Part of a small language model's weights: 10675 steps.
MLP neurons of a small language model. Each row is named by its layer, matrix (up: input weights; down: output weights) and neuron, and shows model dimensions 48-111. Each number is 50 + 15 x the weight over its row's rms, rounded and kept within 0 to 99.
After each neuron's rows, "fires on" lists the tokens most often at its 100 highest values on Wikipedia text that the model never trained on.

L4.up509:29 12 37 60 49 30 29 60 29 44 65 38 33 64 46 18 35 59 17 66 40 51 40 40 33 41 70 60 50 65 53 70 54 53 52 62 54 52 59 58 34 23 17 57 60 34 43 47 41 26 60 62 34 70 52 56 47 77 26 57 61 85 47 51
L4.down509:25 53 46 32 55 52 56 44 57 45 41 41 32 54 58 43 38 50 69 56 53 73 49 52 59 66 36 43 62 51 48 33 65 21 49 33 61 81 52 26 32 60 62 58 42 36 46 48 51 56 38 42 54 65 43 75 72 47 71 64 75 40 63 63
fires on: "er", "i", "all", "a"

L5.up498:45 62 32 59 17 31 42 78 48 45 14 41 36 43 37 30 43 59 49 41 39 45 63 56 50 57 47 59 21 58 25 41 59 45 67 56 47 49 14 49 15 63 72 49 68 46 51 60 40 58 62 45 50 74 45 60 60 60 22 38 32 48 35 54
L5.down498:56 67 61 47 10 61 55 07 34 74 33 28 51 49 29 44 48 45 35 61 43 35 44 44 51 28 15 32 51 34 61 45 45 47 53 56 65 61 59 72 36 52 35 47 38 25 37 63 34 75 60 26 66 61 39 60 24 71 46 51 53 19 83 56
fires on: " |", "at", " th", " Bar", " Ash", "ant"

L3.up570:30 31 41 63 99 38 19 51 47 57 40 51 31 56 73 53 49 48 26 32 35 59 12 65 54 67 65 61 63 36 53 55 56 51 58 37 92 56 48 64 37 61 69 55 51 39 43 59 40 35 61 39 38 84 28 52 41 52 59 64 69 43 63 34
L3.down570:36 49 66 62 48 65 46 43 68 46 47 36 42 30 46 69 61 61 42 52 47 60 74 71 43 79 69 40 53 50 41 62 46 57 45 45 70 62 31 30 00 27 49 15 29 66 41 38 56 29 68 39 15 66 54 33 43 45 63 56 58 67 33 51
fires on: ",", " Mc", " Mac", " Met", " met"

L6.up274:50 57 40 41 36 64 56 39 76 17 51 52 49 51 46 44 60 47 46 60 44 53 53 59 69 39 57 11 55 44 44 26 41 65 66 58 69 52 50 69 56 62 45 42 35 57 62 42 33 47 54 18 69 33 35 42 33 27 49 57 24 46 52 47
L6.down274:56 29 52 49 61 30 54 34 44 54 56 34 32 21 47 61 53 48 12 49 59 47 26 35 59 56 44 39 41 39 57 19 58 86 75 70 57 70 58 53 38 41 50 21 65 38 44 78 61 61 37 39 53 41 30 36 53 16 54 32 36 41 36 55
fires on: ",", " |", ";", ")"

L3.up508:38 42 76 25 40 27 63 57 40 52 43 73 60 80 12 33 44 68 75 68 47 68 39 56 57 43 66 30 42 38 44 45 43 62 25 78 55 42 66 73 55 16 45 66 23 48 58 67 61 58 50 41 48 59 31 49 39 55 35 32 54 68 49 42
L3.down508:58 44 27 63 57 35 62 36 87 59 21 49 49 47 29 57 57 41 41 54 58 52 35 23 60 40 64 48 52 46 41 46 52 63 58 71 79 58 21 54 42 36 53 26 26 55 55 39 44 50 23 51 60 35 61 74 49 29 58 47 44 53 87 37
fires on: " list", " pl", ":", " rank", " number"

L5.up127:45 27 42 54 61 55 38 49 33 32 42 66 51 55 37 61 27 33 34 47 40 56 15 43 41 59 48 55 65 44 84 67 64 63 50 44 61 28 55 74 37 39 46 41 52 28 67 71 56 42 57 47 56 65 48 53 56 43 62 51 86 62 44 36
L5.down127:38 47 59 38 63 32 29 47 54 57 39 52 61 51 46 61 13 41 36 52 81 54 53 43 41 52 70 55 68 52 86 45 50 49 43 80 54 33 58 17 36 45 62 36 36 39 62 43 32 67 58 56 44 66 60 84 58 47 25 30 41 62 50 40
fires on: "===", "i", " Mc"

L3.up506:58 52 17 51 60 46 24 64 42 43 52 64 55 44 68 48 55 51 45 63 56 36 63 40 53 36 26 43 65 70 37 64 13 30 53 22 64 52 54 61 63 76 40 57 33 85 69 33 16 65 54 64 35 50 56 66 71 27 55 40 52 40 51 23
L3.down506:60 20 58 29 41 36 53 63 46 54 42 48 15 43 67 54 36 56 37 23 38 44 67 87 69 66 36 37 65 60 21 32 53 92 56 43 59 71 53 65 39 41 30 36 47 55 40 70 59 55 59 64 32 58 38 55 44 20 47 42 53 47 41 38
fires on: " was", " |", " were", "″", " became", " are"

L6.up609:30 51 18 22 34 42 33 58 83 49 34 36 54 57 34 47 57 34 44 17 29 68 58 64 50 54 38 46 42 38 67 45 45 29 55 40 70 55 27 80 52 54 45 27 68 63 64 74 45 67 74 16 51 40 68 47 29 32 30 60 40 54 35 48
L6.down609:40 62 35 64 18 76 35 33 52 62 50 30 34 40 47 63 45 31 12 19 23 53 54 91 82 68 25 49 31 35 41 44 54 47 48 61 50 57 41 69 03 65 56 47 43 43 60 78 38 62 35 44 48 56 54 78 36 40 59 41 67 49 60 68
fires on: " |", " 0", " 1"

L5.up379:67 31 64 65 74 32 77 47 50 68 61 53 51 59 46 28 44 38 44 13 28 64 81 55 63 34 52 43 65 58 40 48 59 45 42 60 43 50 52 39 51 65 22 60 38 60 39 77 50 35 37 48 59 64 57 29 59 53 57 83 36 24 61 30
L5.down379:80 49 29 57 71 56 46 51 42 49 45 53 53 51 48 44 56 41 36 28 37 29 35 88 30 41 48 56 57 37 53 39 81 74 62 58 40 52 60 42 40 46 43 47 57 42 49 48 52 71 40 64 61 43 68 24 45 25 26 86 43 51 60 23
fires on: "or", "ist", "er", " President", "ress", "ian"

L3.up555:62 48 30 64 55 42 17 72 64 56 45 56 81 36 35 60 24 40 46 60 29 58 43 46 47 41 74 27 40 70 47 68 31 44 68 60 45 30 61 43 52 66 53 75 07 80 49 49 35 62 62 52 65 47 71 49 39 39 51 29 46 43 69 67
L3.down555:27 55 33 68 31 60 46 54 42 44 37 32 41 39 67 70 44 51 31 44 31 44 38 54 44 63 30 47 40 47 46 42 50 53 64 14 66 76 54 23 74 45 45 34 60 37 33 38 40 35 39 24 69 79 42 50 31 51 43 46 61 56 36 60
fires on: " ;", " |", "\n ", " are"

L4.up498:44 48 28 22 59 40 43 58 56 47 34 38 51 49 81 48 40 66 51 36 49 27 59 73 33 23 28 44 37 71 29 53 55 51 62 48 69 41 37 50 47 33 65 47 53 99 63 60 63 41 41 23 64 69 69 51 79 26 41 39 42 41 49 60
L4.down498:51 52 60 40 06 48 54 56 30 70 60 63 37 83 39 51 57 22 51 69 63 37 44 49 37 65 54 82 48 46 48 68 45 53 69 95 61 48 51 61 25 49 71 62 44 33 53 45 13 47 32 60 09 38 49 62 46 60 70 37 90 60 48 48
fires on: ",", " of", " |", " County", " ="

L4.up64:67 36 79 42 75 66 19 55 70 17 51 74 52 40 35 55 54 41 46 52 30 33 22 19 46 76 75 45 54 77 85 38 42 33 71 86 41 43 58 54 37 52 58 30 35 60 31 50 47 61 29 53 57 51 45 50 60 66 48 38 71 53 52 46
L4.down64:23 28 50 67 42 56 36 63 71 49 27 56 58 42 44 41 53 47 73 64 66 90 43 42 23 49 56 61 83 47 44 60 44 60 78 74 52 28 47 29 70 50 65 31 52 52 52 49 36 50 34 80 53 56 52 66 73 22 64 39 59 35 61 19
fires on: "i", "ell", "E", "ab", "N"

L5.up442:62 52 42 58 66 35 47 29 41 63 57 36 51 36 51 41 99 51 24 11 54 49 46 39 21 44 45 46 55 54 51 39 42 39 44 37 66 52 40 40 60 67 47 46 43 57 54 40 35 50 58 57 30 53 60 58 29 56 47 62 35 53 42 63
L5.down442:58 41 64 41 34 63 79 57 42 55 60 27 55 27 34 61 63 55 74 28 56 81 71 35 34 55 22 53 47 71 52 71 50 64 59 43 49 75 25 44 63 37 33 52 47 56 54 59 41 34 54 44 49 75 70 15 32 68 48 31 44 72 53 68
fires on: "ian", "ić", "ish", "ski", "ani"

L5.up9:33 63 66 46 65 53 35 27 58 58 60 41 52 59 58 81 50 51 43 35 61 44 34 51 24 37 20 62 67 74 56 50 30 72 52 48 49 68 51 45 26 33 87 33 59 63 53 60 42 64 51 19 48 64 59 37 59 58 43 48 58 39 64 36
L5.down9:61 29 84 67 49 44 36 19 48 68 68 47 28 70 45 12 35 54 53 72 58 34 61 55 34 38 49 37 63 24 55 44 59 48 57 73 55 67 40 49 41 47 57 63 52 36 52 34 43 54 50 55 26 39 23 58 58 62 71 35 58 46 62 52
fires on: " in", ",", " of", "In"

L7.up381:64 47 74 43 80 57 47 77 68 54 42 59 46 64 76 71 41 64 67 42 36 38 51 73 23 19 49 58 49 66 24 66 64 58 52 70 71 61 55 83 36 34 51 72 33 53 42 60 44 37 39 29 42 51 57 37 52 21 44 44 40 59 42 53
L7.down381:69 49 47 43 88 65 75 26 53 70 40 70 38 54 64 63 51 48 51 56 75 50 52 43 27 68 42 51 51 31 40 34 73 42 34 51 54 39 47 71 46 31 44 56 53 63 66 44 64 69 27 33 73 50 42 68 70 06 36 37 83 54 36 24
fires on: " |", ":", " of", " b"

L2.up259:63 63 64 68 69 32 41 24 46 33 67 64 65 58 43 53 68 38 12 31 46 59 25 52 64 43 34 32 76 49 56 47 46 39 55 53 64 56 66 49 45 67 45 48 57 57 56 56 56 45 38 52 67 47 58 32 37 59 70 39 48 34 57 49
L2.down259:44 60 25 47 29 58 38 35 58 62 53 59 50 45 62 70 58 63 57 48 35 60 32 63 43 53 54 65 46 27 37 57 34 29 53 59 16 49 38 61 44 23 28 51 49 34 53 38 33 64 65 35 35 14 75 51 48 53 66 44 25 74 61 71
fires on: " but", " o", "On", "erman", " due", " is"

L4.up105:17 48 55 59 46 66 58 41 52 44 74 47 43 61 73 50 31 51 71 39 60 48 79 55 52 45 76 35 85 32 47 53 57 37 31 46 47 26 24 45 55 56 29 72 51 51 44 76 58 30 47 69 61 39 63 31 45 55 50 45 21 35 22 52
L4.down105:71 42 53 67 69 34 60 60 62 57 37 28 33 32 63 55 45 45 75 43 67 58 35 86 31 47 56 43 57 30 40 63 88 46 31 05 19 58 53 39 44 45 34 56 49 80 66 55 46 56 39 62 35 46 42 39 44 26 36 89 39 63 52 72
fires on: "ist", "er", "ian", "her", "oman"

L3.up197:54 54 44 59 69 49 40 45 81 34 53 74 42 43 28 55 36 35 31 56 44 41 52 56 43 31 65 50 02 66 44 76 54 57 68 28 50 31 44 25 59 51 59 63 34 74 35 52 94 44 75 32 33 57 69 55 43 36 51 62 18 47 11 64
L3.down197:51 48 40 70 20 47 35 47 62 81 45 46 46 33 63 48 64 41 47 34 17 54 50 58 37 47 17 45 60 42 37 27 62 35 55 31 40 71 29 30 61 46 68 50 47 75 73 53 36 63 54 35 44 56 52 79 56 29 35 64 63 27 62 53
fires on: " ;", "\n ", "),", ");"

L5.up552:43 60 66 54 60 68 19 69 43 55 41 63 54 48 36 67 43 56 49 65 48 65 44 57 56 72 33 49 59 53 61 90 54 51 60 23 99 31 70 46 22 21 71 63 54 44 50 76 27 41 67 54 68 53 46 81 56 48 58 44 40 57 50 42
L5.down552:40 48 44 64 63 59 12 56 61 68 46 48 53 53 54 69 47 63 83 62 40 66 38 66 52 53 30 69 44 64 50 47 58 34 52 47 65 40 70 35 16 47 64 44 28 24 45 34 36 40 72 58 59 45 38 55 59 37 43 36 62 47 51 47
fires on: " ph", " Mc", " cor", " Mac", " based", " tri"

L4.up295:36 61 50 39 31 47 47 34 72 54 65 55 49 44 65 58 45 28 39 45 38 60 54 63 64 73 61 52 49 48 54 51 44 43 51 24 62 74 32 59 52 54 65 43 83 56 70 53 43 61 52 37 34 70 53 85 56 37 56 39 18 62 26 44
L4.down295:60 22 41 66 46 56 57 71 42 50 56 38 30 33 26 44 08 69 43 52 42 39 39 41 52 45 32 34 37 36 36 56 69 54 65 39 48 63 47 65 60 64 74 37 35 75 68 47 44 27 65 50 43 64 30 51 45 59 30 62 47 50 55 41
fires on: "===", " |", "U", "N", " and"

L7.up624:34 39 56 34 35 43 29 45 50 42 65 28 62 45 39 58 54 67 45 56 71 52 62 69 20 30 26 31 50 60 69 45 60 35 74 37 58 63 42 58 63 58 80 50 53 73 53 54 86 67 47 13 29 57 65 10 55 41 71 39 54 46 63 48
L7.down624:56 55 49 43 44 68 54 56 55 63 34 43 69 59 37 37 41 63 61 45 41 41 66 68 49 35 28 49 50 26 43 82 53 38 81 38 30 60 38 53 80 38 49 24 35 36 50 12 60 20 25 61 50 42 36 42 43 52 51 46 55 44 53 48
fires on: ":", " in", " of", ")", "″", ","